Weights of a small transformer language model: 37.6M parameters, 12061 steps.
MLP neurons of a small language model. Each row is named by its layer, matrix (up: input weights; down: output weights) and neuron, and shows model dimensions 176-367. Each number is 128 + 24 x the weight over its row's rms, rounded and kept within 0 to 255. Numbers have three digits each.
After each neuron's rows, "fires in" lists the words (lower case) most often at its 100 highest values on Wikipedia text that the model never trained on.

L3.up774:120091110119128124098134146142126086126175100144141120168069097124127150101132124121111136112135102159135146133132128112146122119148141130166135148106119166127112143123132107117123149123122144149110118117102140164135149176148109129092181155091119096124151129116144140093119152135113122142124128114159100143165149147119091134139139100107168161126107131137125160202138098132164115166120151112114109098118142122124101117133147151135098126122134184120090109159166112113113146117148082051142129160137125130130091153144090095149110126183116106098092162161106153117107099116157080127
L3.down774:114166099156102143176134130122102132137103138146122143168137155126106123145182106143124145123136098155138105116136139112096118142151156156167127134154130137150081166112142117115151128116081109128167094104106129149147146134132147104101101142089128118115134143096141118103109173136132133128144072080114145124145162143133101109130128121104147151140139118150123123165159130131173143162117117052134100200106111154143072089152125151112185059109125126114095144111164138101154167118120129060145129138123084094148078144102145129155142172152084120145127113189114133137132110116140099117
fires in: "one"

L5.up1445:116195149124094119115168151153129101127126103146131166141109082162170120134126145117123086138132085118124141123125133141153114105126141157120165154125149104126149097127105116129153132175137153132123114117117106127140134145135120141150145116154173122099160150145151150109069120110140152129109105114131140089125107155104094138126101092136129138148155121095124175085131100173095126112163122147130151100164144163152109152127134096158123122142119120129128123123131128125145119080098148125147114114118091138128137148090163101149142067087134117120144100101126125155136140116127125105
L5.down1445:142125097131102148178137129118149129117119115117100120145155191119117139158118092131129096144108071156135127128142128100135129108147146132136174080116146109135116174151092163115116148125144125118093120143118091162147142164097178110139144134108132179170102093124121125122158096096135113137113119132126148156146127109118132081159183138088119147123108132157151097175120121161106109111184140138149088078118122094127139140117135164142130126108136127110161144137132142175149124149113138124146124104127137119118101106110149136101111096136114153105113119143139104127173132135098125132
fires in: "with", "to", "who", "while", "number"

L4.up421:119185120154148151127131116149158147149129188114126103109125108125093108137112161146119122148128135139109109148130145149107147097126134120143140156129098155105103140127141105137120179094102175136079091096087146094115160103127147170103148137125156128118145118118197101117078113100132115139129097122123136155139137146097111125091144128115131157148159128122139137129104140137104110160111083094105151185101106121125120151135130093124097149111083211193096119124101132098102085113112101148106113123124119125083098098104130100132157107140131130111135121128115120153107170090128128132
L4.down421:134183163141128097150088126154116129124122171160129116136104140100151078129118134041101157162134123137139138154111079135106178129115146150144158130106134124143108120112135086127129137107126143162136142119160141101139127117132127177139098170166174100152161152165126174118124097117120115127134094097128113089112130134138161108146087164132120126143156105137114145117098152147133124132119139122116142106073163112136109123164151143176130184119072126147080139120077116158108121119142134144115123127139145111084117080131126137136154085119120122142111115107105145142126128098144139143
fires in: "in", "on", "championship", "star"

L4.up1120:101153138154131092137127113099167171071108101141170105113147119123099129146101156142107133101158149114101155134172088106102151158156146104139087110161140108118129104120130137158077157128130146156110119128098139123090090127180131119121139122140167145131145166106151091111137114130139172117138152120098115155121134098118102092065180139140132097155133141146115123148127131129116142115127126121129138098122114140177114113109133121128165106101119147095122172127104106164106107150142115157144112092105106110159101162129104113123126146129108104066134159116143123115163123148154144155
L4.down1120:127128125177108124166127110143113102155121131120152178165109151117086124143118107141137110113149180149091140153080153127160134137140132117120144126098190174122101132079137104142128151143078110124117120151099144165137135118124154118118147148091123101118115108143133120142148149116090114136155114124135127134122142158138164122152123148089130158117137153120126119138147120149120096145180153090112149146087125122126114161089150130155114161168119119140123102122121146119153180104126174089142162164133136117082150137110163176129113140130116170107158117139112130100096116149122104102
fires in: "more", "s", "average", "total", "order"

L4.up629:158124136139113130135166147119152138140172165110110137142123090099152151140142138108105130120154194128103106133073124096131155120127156099139085104148109141131154128184142161101150115101139073165136122141145135139094133118105111114109120144120101149083120112148093160145127157079106127103103153109111127100099156111152084154128097108113101117097125120099157121133170143114144101144126131169131134165126132159135141101123119126118101162143094155082151168117127124108086156142144120104134106149126096129118169162128135089187144091118131112121155152091121124144126128146147149102
L4.down629:081094134117136148124113145097132094117159152123142136112135112112132157104160116187123143149138126081135120163198122114101093145135097150129150118122096147104188131079080131102115139140154126185121104138146082125167099144108147137128119130094101108143065121101108107118106140150121091129144121101136189125160120121150131125126160133125132136124136174115118065134105141165117108089126138134132135118096078130141121147154129113123120126179117142174138132122143085153159127133145100122130158094126126118119088139131157138153139124119127116161164154106125144148101146160118152070
fires in: "and", "like", "in", "such", "you", "these"

L5.up1272:116133129125123128140125134114141140117088162153110129137160161140148096118136141102112120126161131149096088151116121131084101113087169152134121132113068112151126138180103100112135102149157114176106143160132130130130163134121098141165148136110130109142132119143135130130103126146137133118103126109170129125118119135160134101148201110103134099122119149169131147123168089126135128088131143130134147135155095097097137126150162113090125091093179139123159139100127155134099106115141112149137106136134114087104127151131136101115127135154121154096110128137141140104130118132153166119
L5.down1272:144112146106127100160117125096119122149150154141115138127142169158118130123176136104104147114161120126135108160136149156097116147175127107167097123137154124163183112141107093148123166123152088129093142111166067117163125099130128137103117114075080131134109122155126119133107113134131140134090119134103131127149126114110102127173146134108144126126095163145153129097173120193118145090100114144145129174139092130085125081113184077128087124092138086136134176150170149129143163131145136126131134144106119081111166128126130135146147140172133135094135138112160176095134132136160160147
fires in: "they", "we", "you", "weichel", "i"

L5.up1030:122142133102091152131135102117141130128104147144099132150119117142151114117128158146098141155106161167109131192106096136137122119085106125140102132164112089127109160138131175113127143137098096133131108139152143101094122130128145147122091157152180112088144157141134126104103093141115098142126147117124112116147179141120165185116141141081112099152159111083158172087166166142141090123106162128130108119107132180146109134146125107136105157093134140108130127094101131094111113132146145124070123130091137144188181119129150113124168099144142129157160072148128154151099110102122111178
L5.down1030:136112134149140121151124142150161104131087090137115124174125123109136090139132174125132108129127181149081132145117137124130110089135131176122195123114089097107105140148119154124164154140151098111099138134138133161113126126119115173126150117134147120153159120129148175141119175076126120170137121113136133113146143129101098148149158111085140152121104119168129108141144138148115123150154129146161094135137109089067128133142119124091122157170091136112135110118132123118081124122113162153149115097135117122139123130166138102098123129116109093084159105210163124099114151119131117159
fires in: "as", "with", "when", "due", "while", "to"

L4.up677:149114134145146118125136088125124136145137159128118148116121101083155134103133136128132124135139146176089087115119148131116157108111142127107123159153128068110165136124121167157125150096118077135124133126150126125130127139104117130084092145093160107147194083143136129101140130093159106109137147149139117125087169139141143140109122119100166133079102110134093164110102124117139150117125084153080140131126131118135162131191138154143099122156136150114176112144123103138093146121091123125078131146151122099164117157136115132130133098129137118136122167167156113114130122127132134128
L4.down677:104112114122119092137155103118107107159114133107111132138101114103122155137094137109104137127199092148088125188114133160122148130103114103108127160097176135099153102113113143122117192145097127117145096138130142139142148144109140128108149113106120094097095117110072090145159105131101147122137130139139123121118113143136170153123124127121145161150129124140091146111154130121040083132141157061174109135152158109093119126143143106120138142148155111137155117142139095102097145146099146111199164115128091112161118136179115121159108096094102145088143110144112130134100149129119089163
fires in: "the", "average", "for", "total", "every"

L4.up446:148131138105140089129098138102103122133102127097134131124114127080107137119120159119123090141116128102128121181122094098160119104132175112117153120123168120110136141151158163163117152168156143133158147152151158090152099187152147107123151147137130147120128104133145124156152155149135134124134058109096152090107156134172078166163121113094113153141117111175103186103136101115110113137202133108168129113155179111123120140151136117116118146099140137157092162102111094139123142128128123121119135160102145093119166113136094080112149089096127092120137166149121097076093093129148138125
L4.down446:138103132100142090119143136108124112108168166137115131107124141153105119109087106118123117126095147082123150156142130108178117131156128119084123170137110127150050147123129172133134133122159158142112122132146144168130104092126165127143105121114111129110139119114095146155083119119149102093172098147129155127146122123087102139139154125125119150146138108129111134162145112164147064154116113142125126078143118167122064115101145077104130150108139122120121080123141194121139108178133120120135129115116170129115079126143113053121158126101088104125105138112135149152103079127153127162
fires in: "after", "volleyball", "number", "on", "made", "upon"

L5.up528:161127106119125145129114145178087099065125124115115118136106114087155162122146136148128154123129130110107143135125141135109136126064115077109133134112129118101111153125185115125120137094163104150136123136090160110150121105108149165119119098135123140146130106142143181140140118113163107122117133110102108084129153160141135100148126113139109111115066170123157101130137128120134119143065148098154161149172101144093118116130136133129091159126141115133178110127120171161143162144085150159109167167139108137086131110121141161161103143136121100106160153134132144101142148106136118146
L5.down528:127153151132147135119094157111157136159127080101141113132145142151135118167135160138120101120094121134153159133129124107105119153122177153154158141116149126103147147126113116169121139150105140118088128167121134133181109154156134117133194138123109117127122123152122120094143107124081159183134155093122109138145113143129117141153107134149142115150133113192124119121135110123146136099140150134113104106151105145146098172115158192121110124145103123131140125116149086120126162192146132105118131112120131149101151098121144118162139134161193138140132147075144091145175142144111141080
fires in: "all", "of", "dharmacon", "no", "storm", "number"

L4.up1473:149127108122131120105147145152146119076146157092136119151143114133094132116085134126149100150118099109115097166129153142120180164107157110112126112135090140124155129136147075163147145121130105066134124075112162103113109168146110114125118132151136133102175103157160111106150132167144115131109096162132131110126136154109154123144165107113103105127085130096092163112092126164133121147123120127180187097166132051121132131114156136084160117133180132127128142138089157112189159139097113094166111161124109103151129111127083131110109139102155108155115120107169138111126140162131084112
L4.down1473:128124140115089103111109149114124152121159169110135146153143157132146149081130115096121135099143078112151140118121091167127148124141099101140127127096097160095159115132141109118141145064103120111155106109137117074159157172121146134170142117106088093161117118139145115149102114156192078131138128181111144096148105106114116130105137172124144157175106143123114121165110107165116092121118130123114116149143114136116111136128147112124145129057108103153152116170110151152170157161115137114111124136101176138075133140117110136112165122133131081124143105118136144109105152140146158088
fires in: "he", "has", "ve", "it", "she"

L3.up1062:117123188139114137117162146147152117146165128117084122116133127147104103159151135132181133112115118140151113104098130115150138142159153133114142139119134144151139149099126127158166115111121109147165132120146084142137163163115153125113105128137140115145172107143080144135138095164098129136107130101160091086145137144139109116087145137139126118101129159142115143159115162123154151087106152115143143134127150132142150108084103104125142132100124097134171124124140089129147117137170059113134145146129168091087143143148145066143147131111096104175108116136079157115091096110116088112
L3.down1062:120115107101151122143167155077144124115115112152133140128135131141138181111162081125127150130098181136120126124120116136135104120133089165169139131097108117127110111149085154168088140125141149121111105120153127169158122104153166071126113096090136160118139126151137142114103104132075121097149163142177130151108105144140086161102126105107130117113145124158175126141133122165158104119107117080091143119060113144148129124130066138122131140130148110102152105144131122114140133127142139144097103118074141162179118151155108105173113151135120094151160155070169114130142088083140086169
fires in: "born", "life"

L3.up469:137131163050129123079080119115072106130105134139095142131171146119112149103115140097098118114119155115113113128124156090158141133156171115081141130135118180111132144109144148113094128081125120151126148146118130092110153132113139173093143134130139174120085105169167144132131096129163126121152135092154146111139155151143136134109109160165160133160103120119122149137150140141116152100126134110146157119105171115157120140120148102134141121151134164147105153115121121140171108113110101142136127104101169163122131134122125126132148106117126125131095151121082096111101147130143141146
L3.down469:158120094106145100089126148132136142111127139107125131099142117138123155125133124093155134078154122118126118161071090133129130135112105163113130129131111126132129117099112127111116154129123126115092136140131114149132134111138170164148086135183129168149122096112128115115114104118101132131129118106160121129160132174097141103059124155115159111101143134152080146110125085152066102163121080103203129144111135144155110138146149079115145114164162129075091130106112152119143080139079142133090115147119139108138111126139112091092119122138121133137110175122114139186112176163127157108
fires in: "on", "along", "together"

L3.up1183:072122132083126149139165161164123087147180108124134156103111134092162126115123158120135131158178177109162133151141103113096102100128144125110113121106135129123143122135157156100138074122128117153152100135125115136156143119114106104142149136133099119090125118137174074161148160138143167116178192130127136158107110149126129123118118150130077160123132127090149179115129124135113095116151126127104118161150096120167093108162087124123137160109126126082095111119094118138109106095134189145171110161116160140110112152122100149115142115126092136067140160161090140111108112124121123118
L3.down1183:106122122121104157161113123138147143164141128122156133174136135099141106154118082108079077143133151126120125124173077119147105121121132133116117127143140099113146131152117149125116144123159118081150113155115100156158169109152163111151134044099140119082099121154113112160140086111143127134159140132127091140124109101108145109124119103086134138152128125120144118145118190113129083071126104082096118169154122158197120105123157132126151132109099110153088188197113162108192135093159132098129104112152135142156107161145135128127149126103142163172157044128143142179111162111141109063
fires in: "can", "would", "did", "could", "t"

L5.up1154:084157128115143115131110191084113143125120133135141160124148088132125122122103105131129154150136127117099071181135174160138098105114130119121115136105101106137150106105143127098151137111103127165145203109117133125151154145138130137082110143112136153151125136102138115144141124155157143135146104089151095164103109173104096081121098105063163133115141122136122115124129136105099117064140147137142147121148134144158129114147170123160107130132102124133108113129092144130138147144138119135109105140092132120119165167149108137108158081153094105153091110134071114135124105135136108165
L5.down1154:105104122136059132144086125103151136122104129141106182109158095112123115119140152150141099114153127143123114125164130135170109101118091161088123131124131132143108109110107130100177135136123155119136155112091106147099106164134122160175160149113123176152116129116165133173118099146132126088140116101086121142125116207124140138058122078150133134100190121139155114129149132128139120141077129149113118129134124138169130123174176156160128156125105173117124095118162098129131158075111149129119165115146122087130137088169084094101143115129119140106121144142098136142118155156130124146
fires in: "on", "at", "off", "33", "31"

L5.up724:124168126157109121156105146143111150102174126118116139118152115111094158111136155097128151149094137112154142132133117174143099102116142136149120105128113165086112133148127133158095122108148099148125124150119129149154127102139203109123098120093138153117107138104095150079166112118132091092175124153137117128137101138111110118116155129139114144123104179122134097107141126080139124114145154068091142127082110115132167136138132119121127095097115087137130125091098093151136108114133107125109119096114113159090119108122152115116100172131132084168085160136121150149137119095099154159
L5.down724:182092178118151169158091101138131127093147116117133173127120120118150147130111130126123128103094126144107140123154129082116176119139107133114142125120116138113098126148146162126121142158079137161114146105129164111138077137111130130085155080093158121124098125175098122127096160140105137105117162145131129093105104147103102149113148137146157062161090148140120120163120132115120086146123163121103111142181113098156158112115136102165104112118149187133144137177151176095136088194112101144087086149133126185161085132156110142134131153138158138143125105139164100151102154109150136116
fires in: "born", "of", "the"

L4.up238:138158122174116141127121118160106097146138202136133168151135125107110099126096142094126170156121140150085144178141099126146094118089129106146131116139140131159136106144168095135123120093155092144148117122123122142075145119151120112116087105148099121163136133124111133124163117110136188126109117121163146151132096190140121125180155085089142184085112199122147127131139123111120143095126111084112134127139120117125129156176121101129133114104149149147169114107095153098118138139126103158157103125094120147142147153129087108115164140174138099166099112150100140121146158147137108113
L4.down238:087115158148147097099095107162105098134098190148109117163160129097100139109089166112151133129117124152139079179123120111107116103105128156152096125119168119164140132066161095082122183110149108135131144129125106177153119171132138099131109127118185148161130133130142127129161124134094162093120118137141131144124089143125114127166152151131108156141133123095163130120130128114116108142097101136107147112132163122124131138150139120125164123151120136161110141125101105114112161132112081156133083151122074129106136157137126114118144085144093100121139068160111156160106136162093125138
fires in: "in", "new", "on"

L5.up1231:141163140157097134097150116117128147146101155110085136136119078105163135129156122088133115107170202140115130145114118157107118130101172125099093125145104085154163146134137121110162125129107119155174137135130105139137112122118128100124170140131167123083143156145148131189116129120134121122164129114162122171138066137198108106089142136130129129142151104175137154136138133108142117086130093129159103090122112124084095156115155125099110147135118126113106082121126123110157127125084138110167104159141147135114133137156164144149146127111088108112117106137136171113110146131136125108
L5.down1231:124128162109132111133113065129136136139126101157131168135135145098121094138110100142137105138186100141174114166122053163126123130119105150130084099137156131129126096147115116124095104109160138085151135147139122128152131153147127172146120096121133151108114126114099112162093124142110106124113102153109137093170097129142148099140121125126100149119137129132121131086170107157178116115129057101085117179149116135129126131152162115112151129111124110128125146173105141147143155083136096126123117111150168128148119143131136141142157118164132157151163100112147172078097132130159092094
fires in: "we", "to", "can", "t", "i", "must"

L5.up458:116109144124157119164171151095118137102129140137135121137110172101102129143090148143111190119172099150111142143150093122126105139177120119155166130077145152121164149122112130131109095111112109166164121119163093165093175135142086080088125133106140114095112117118153123118154136136136148154122095158164131118112161113139130125129105164111153111151152160129157166092100115139130156114099116129116127137139115159127095176156144155090097093159146131132115165124132137110131128136129083097137106157083167117141125135131143128170130136072123131175135146190108127113161099152124120130
L5.down458:139114098157118100132140130102163154132119193162136147097122128091092132129104119178094142119137086101090101087148111128149101144150075125109139128089164141126152153148173130122103136139103120150094097149162109140127144112114094139114105171092167123151184133092152138105148113171184137167130119112117125138119142102073082115141076112139164123138156118174151142129113103139162162152088087110120129095089120128128086129134130163138098088140148137143156128103134131114139152094145092113111128162116134096139158137164147100142133149101127124137113115124104162125117149098118115162
fires in: "that", "each", "per", "this"

L3.up905:123144163130118112121129142103123142139135161112139161158093119124116126142120106117059161098146148143125132180148129126118182183160114137081137119091096155165170149132147136121118143084131123149120130114140091113109103170112044122114117125108139127127135156138114148149143109110166115112167128100147099156128174111178122095109146164150151131124140119142111136160144147161162111125135102112148159133127151148126049118136114148092099126119124165147142099115157142134112112152156107147109122115090136083148151119092120108113133115096099129080107162149095115095135120099124132107
L3.down905:118140121133162088130120131131102148169163168139097127154117179108134151174184105114123151086094104130117142168141106119114102124125174101139130115095144115182105151132123113099126167077112109117117094100163089137136123168134144142131164116113147149126130123110134100164143098174135150133131141089158140138113078106120114155154149129126122128134118115113129104112127101149106102145127159081120146129135166103105113152152121162104110114114134123149125101118126140124152119148139112148088092137143109097157109133128102133161139082106106056123175116149099116123137107116127144144
fires in: "a", "each", "one", "this"

L14.up1519:143097154163146153154148108138121110162103131088096121083133141146118080114120165155113152119128127148148101118132103139121121150154179110119118133068093113140137140117109139134155117110150142141104111107152117145130094135124132165174148171143103156130118183127143090168149142169162128112126146140122124105105184087120113138100126144105086137153164129100109107149108130133169190128159169116092099162151088079123160127119132126154104125079061138127163147107131137138076110135144087158134100134108160105107118174133072157127135118117117140107108097087109118127123119158137121162
L14.down1519:128103120106099115162147097140127145104140107119125161122114163117148103141090153126110145082123134158097145105140150099148157155106131128120125118129119106138144166106092107147138159096146108095114134113119105100076163157158125134096159148097109166138129091159120128139109136118116110129130119138095125143124146142130096094127121159108102121117133084074140136108166139130129170121127093119143099163132124115152112128150123123119103102093104119129140119139081156108107130153175124137142135152112177102104111167151174142158140109128185086153120123112093060106149120174121127132
fires in: "an", "10", "0", "4"

L4.up200:152097110137136103098103141146146113132123142120097121140112103123152140159156146147170111128188152162076113173154100122142134108124094100099174113076110134145144149110143124103113084131119156139126138127111140134079156157115142103146150143140198129122120106129143121128119121154152171138126090126127127142104144141081149121109117192124126126178128180153102143156164139138106141100113161129145132131134135126142143096138091165085100136100106136135151178125153174131118123136128133123103110138106090111156112118151151112125159110159088146135142131149129131065146144053105137120
L4.down200:147126100114141119124154129135108090163165148142119141147141145117125110138163135132071124153108150165099123154141153140127115108157150132140094125148122133137151138088132078091108124124090167161127143089147097158131103119123104115132145140090144087139143108104146095122134123102093117131157114083143146155113093130114182126154140159132127139105115128142137181153124130126171148133127105098078083120115157130088099121163122115112135140101110130123160132134154162147159159146172123090132126171080138094116104120174122105152107116183166180092115113138142114119118162149108088100
fires in: "one", "among", "the"

L4.up296:109181115139147113135142105117134156122098173137112139140129145133142115152140160132145160088151138119069137109100121140102139131128146103136125076152102123164113118145140118061146142101101149131096154137140144111165123140163110137102141144098092132149154143131134139125133095097117140148120118076102114124114099063088102104092107136091130158137150161124152100125148130137162132143161150123170119150103130142123136147190104174079136109142133123094137145110131162074097057158115146132162131111103139099125101112130156146149119138091099116104151171114085176098167125118149131070
L4.down296:102078113106135115116110124103120141125102193113163120158111135130113108155155149148155144101125097135167118091163156149101143120185137122147139086133113108125106093140127129149144094131110103149164107135184098103139098159101108133115111123107098150154149115132129078094161124107139106187078164123149162136190121124136095116143109114132177181123130086163122124148093090145159132054159155116150130162151168190149124103125109146082126124128138151114121134118122175093136110137128106140109088130090135094140136150123116101146123141122113123153121147113110157116094132145111140139
fires in: "each", "1", "every", "0", "this", "national"

L14.up1473:153122099107108115112121105161139126128065111095122076148114116133119153119151133138122159143194117162122080107105092126097119113114140089129065118134113111127106147104163117140160174101140112133106078123109084139065146166116116167105134114140130119156154114127160108093141111091165156159102095099151137113136119098152120098121115175137155127156143149138109138147151137108157161151128113127112130160081129104132124165102112145134098128167154130134173104118148137133101043151148124112130131110154164084142132176140091107106143114087127106120122058150127127110116142109122151168
L14.down1473:099103131084115118090133108175154111137120141103133147151139108115110113111145134108142160122189089142079120123106115124109109157131121134109122144156131110089114153130166118137131113145155180163106138129111151112079113169139142121103129137090116142139166125156153146141116134129142132151137128149130128138135108109131125118118141137118111117145159125128116129140146108107161112124144120088121088091100082109110092145104136116091120108123160170129182135119134157143084092115187099158095130130128132118114129165088142133110125146081130134130114076114161161169126112113130072132
fires in: "an"

L14.up468:115195142137128114173180096119139136121111139124126091136148150148113123135133111145090128091133140148118134138104088125127140133126151178106127142106139177150154147112162111127146173143133075115080154115129157088102137167105137068122129107150088099142102130128117056141112144113094097159113123087147098101134117089143184109085094129131117134129144108132115113129102114158176142155099119156129113139135167095131154129132145136161155123122108140121180124128132123157139085110173122118094111151161109084159098120144115126116092098127141094103119110140131154144136151115126156137
L14.down468:094147114111102125132147173095145141163148131140128109152102094124154116101108123096102137107127119164048131114137119123106159128174163152128109133128144154041131155091127166134123109146104125128089099150151133142107110119139124129073110092118152164137131086146113142149153097156125162139111174103097115126136154106113105102089135092090150114123075090159123126131126130149137156167157151102125129171172106118117123119119122107120161161107146150099160107136091139124112098160129144142089130148114156104110097118116151150112206159116148106111107093130140128131112136173148115109
fires in: "an"

L5.up1232:118092156126119137124139088109130126098130129107097097148145144126138127114128118118083161094117142125117139148114120141141125106111137123162138126115125136154133133102159119146124119119183137153161178111148159123125198110146095123114137119115125148123109052117105092120126125120146117113136101134165136122123152127122141115129100142085119124154168128112126133151137102153164137104145111148087114164155131173166120109143102152159137157109080098110134187125106149098100149122161118073106119114109163136142156135100133145117152126152115134135159193101157151148092123102106107166
L5.down1232:078133138146081182116108152127130144100094130136123141127139111115123116148180116132122171124165134120135142168146140157118099134133149118113118154125108124140123144120085124092125140122096132138134112151122108100118134153161101075153155130118128115128156162177118149126085117121102112134160062092181122128115154135144123107157145120117127129099126143148114117121082173116110119126135151117124135103115150106133113138115157101110147131110125122150102125101122107153141099120093148128098133121143061128146130101120133136148114140084159108164084128143115127115154092155117134095
fires in: "and", "to", "in", "following", "with", "on"

L5.up238:121113124093134102098154168096136128127116121113115141126200144132103145096128160089105173109104153094126153174101107130132175139128137088117124154116145167146151106094138128108119112096142144110125157126133087135121164148080137096078109147179129135125131098117184157156152147099126134134132095123113139159142149167147121115121106103092168144127168112108075171128142146147102172149117139093168108161097112110123126113158096127154101122135155113121132134099106102127154163128118144157130126155084142157184140114129123096109135140154109092108140136101106146124136142113086092135
L5.down238:135113150151107155115075124087117174092093098154096129127130140069123139110130190095076090135094132122098129179135082131125116121131141136132158127154081151140102122129090087079125113128125163144086109133146126123132148102103122180122109139094148142136155131138100108155100119148123113123128077109099165093130165115109167122112117093135141147106154161145066145126133110097102095145093131152120097120139125108152086127151137168143164132157159103133139167127136102157143142122155156155116116134145138119127117145173120089169134157114153097072109131071152152125138146135095124152
fires in: "with", "in", "on", "london", "have"

L4.up410:116158126112131128115111166123125161157127105101165114097131109154120149101150163120168149100114149133095141135159116130177117096108149115151092126104143094118175085156160094112111107139157106095155151083077107198099117118129147158099109070121125099108126110137112124153109151156114125122119159107155128152103127109132142117126165134112134119135127100189108100129147158107158144116179128094115138155134105107058136112122150106099099128120102097158160101121141171077091118124164144154145191107086114142114129141142122140114118139136126097137120082103168157088133135156122115123
L4.down410:159122109125115174109129105160155125120160113109113144100142170093125114118172122144091127072099136111098146151135144121122117121109127117174138118088100128143099143135123126160159086138120095123151135125104139157097098155094122136132083143140118160105091103161135144133113146171102151130129132134154133089120117097156107120152133131190156178134154127154135173121193124155110121102166127146112111115132136150170097139182150108170138128152105119123124136113148159102143127119138104124142141122150113112133157154110151156125134139111133105115098123113101096104131124169151123085
fires in: "year", "century", "season", "years", "degree", "war"

L3.up281:149140159163135134116118144098133137115124155137126149107120130113115137190148124115123109113160117079087102180075137181111102110112153126145080152142149127127090127144151108144160122113131122155146120095111136131145134124120121128128159150122134143129145148137160104118114096134141116128113151166138116101145144108144089138131120173161130093130126171089121169093127098144113163112112114103110167140156154096118099143112135159120138053121135124132184146139127169160152092132139103107173117152110154134126114133098141112077139183101173126127115138161107147104141129177132119122
L3.down281:148104125150134115147124140112156119119125146095110149130127136146125122153137098120087134099178117094123097142119100138122157159107142130159102150176105155138131109146131074155145115129126084115123120112125120058151130152153121140133135124128092154131139127149156114141130107084156091134064139126104128143121104107111090139115144129138117146112101103088147129150119110163159103107143104145111145156127100120114133127167104134104155094129159121129127140151088119193191095139118118103125110147139124139115109138113121159126126161124141138178144122151108165122149171178144140141
fires in: "he", "she", "it"

L5.up1201:092148091155128166148154128150094130136158151120125140132108114097144159133158144108119081106186172158134126120148093100107144162144151145160080163164091112151140136093126089123100142134147057170154134138131154139108107133114114112159131150124102095115161167146114153114138107126153124141156159156150136135154095163116118135133136137130102087125095127141142135137169134101138129083148105100127174137171120101121117134135122129128122131061130145124105065068131109116103113124078128163118118090126107125145158113209123152123130118152110119098110130138112140109099153130122132120
L5.down1201:125128127146079119137143077131132098110148138143173123160109130102107114132146096135120044104143150132124080119157099144143103160119126132148146127170150116152123124139163146134111155144139121096118155120121077119114180140148149120133161091101138114100086135152121113152120111152135122140147141113099132144153140113111110131093142151122145118130092127128175102118091134109133097110091082140122157150163143155115157119091142142109175127121119106163142163188094164104170131114145113088135120069164116129167153143112139139104136110110095092147163084087162129099103103130125138085
fires in: "to", "will", "would", "must", "help"

L14.up574:121169138128123134091117127149148083139098127133156155078138138142143107149108191117148116151159118152119083130101116113125100101095115146141120119075136157143132140126115076132125102106162113104144093149126119131172063146121103096162124154106165153081125151108120123105103140138134073096199127106133142127117150150143143137098082132135159141113125143108119156134125156145163126153115161120149138124136052147103091134156123106100109081136109163101183131139137156110118098129158153137154099116166106085150136140097146114114129135166140116155166112127118117124128103152108146117
L14.down574:125142123103113111134080107144143143119128124111096198139098162116152127148138140131110154087142132117111152117128111108123156148140105115135134128160111061093137179155107076099155132115152125093135167130150134095071118137115116129141095118097139154123174123132102125120153114150162140139111118106072129131109112100125126115136139119055133143167138124126151108077070106107097118151144161113140114105093121126082174116156156118121123112158129139114153101112121124144165077095129095117115164106104123148132106133165112138099148133121137113128133131137141104169134143147161113112
fires in: "the", "an", "s"

L4.up70:134169106141141142090147129094102112126161129148136112103125082166109147103132104136123119093156128125117153164107115129123120151102151115089125150091118087146098160125139132112139137107141109147162140128141157109143112117100080158119119133119120118125136109145073117134079154141106172140121153092155159105128085161111140133139139116165161129122125087150108132152160133129124109126170120124122109113091148116148121136105110176110075131108092147189132083108115154105175095132114132134156136096135092060113152114139152149120110147126115162073106127141118141109118142116117175124
L4.down70:104120124126122127126129118143154093119147082108172149093144099100112104170142102151131184106131161142141135124121071175165086117125146103171119125103120116135141162093148149128145079135130135131151122104122106128142070158113105117143089122124134180134130120139131146180126116144103095126125131158166131066119166152111106073089121118151142131133135156127108109068151096124135135155155156131149114145112175127152149164147135118152079147126138126137162137100126109102122117125087099105155116082149118101086158112106122135146144136088132136110144106089164112131108108135141141132
fires in: "year", "years", "day", "season", "period"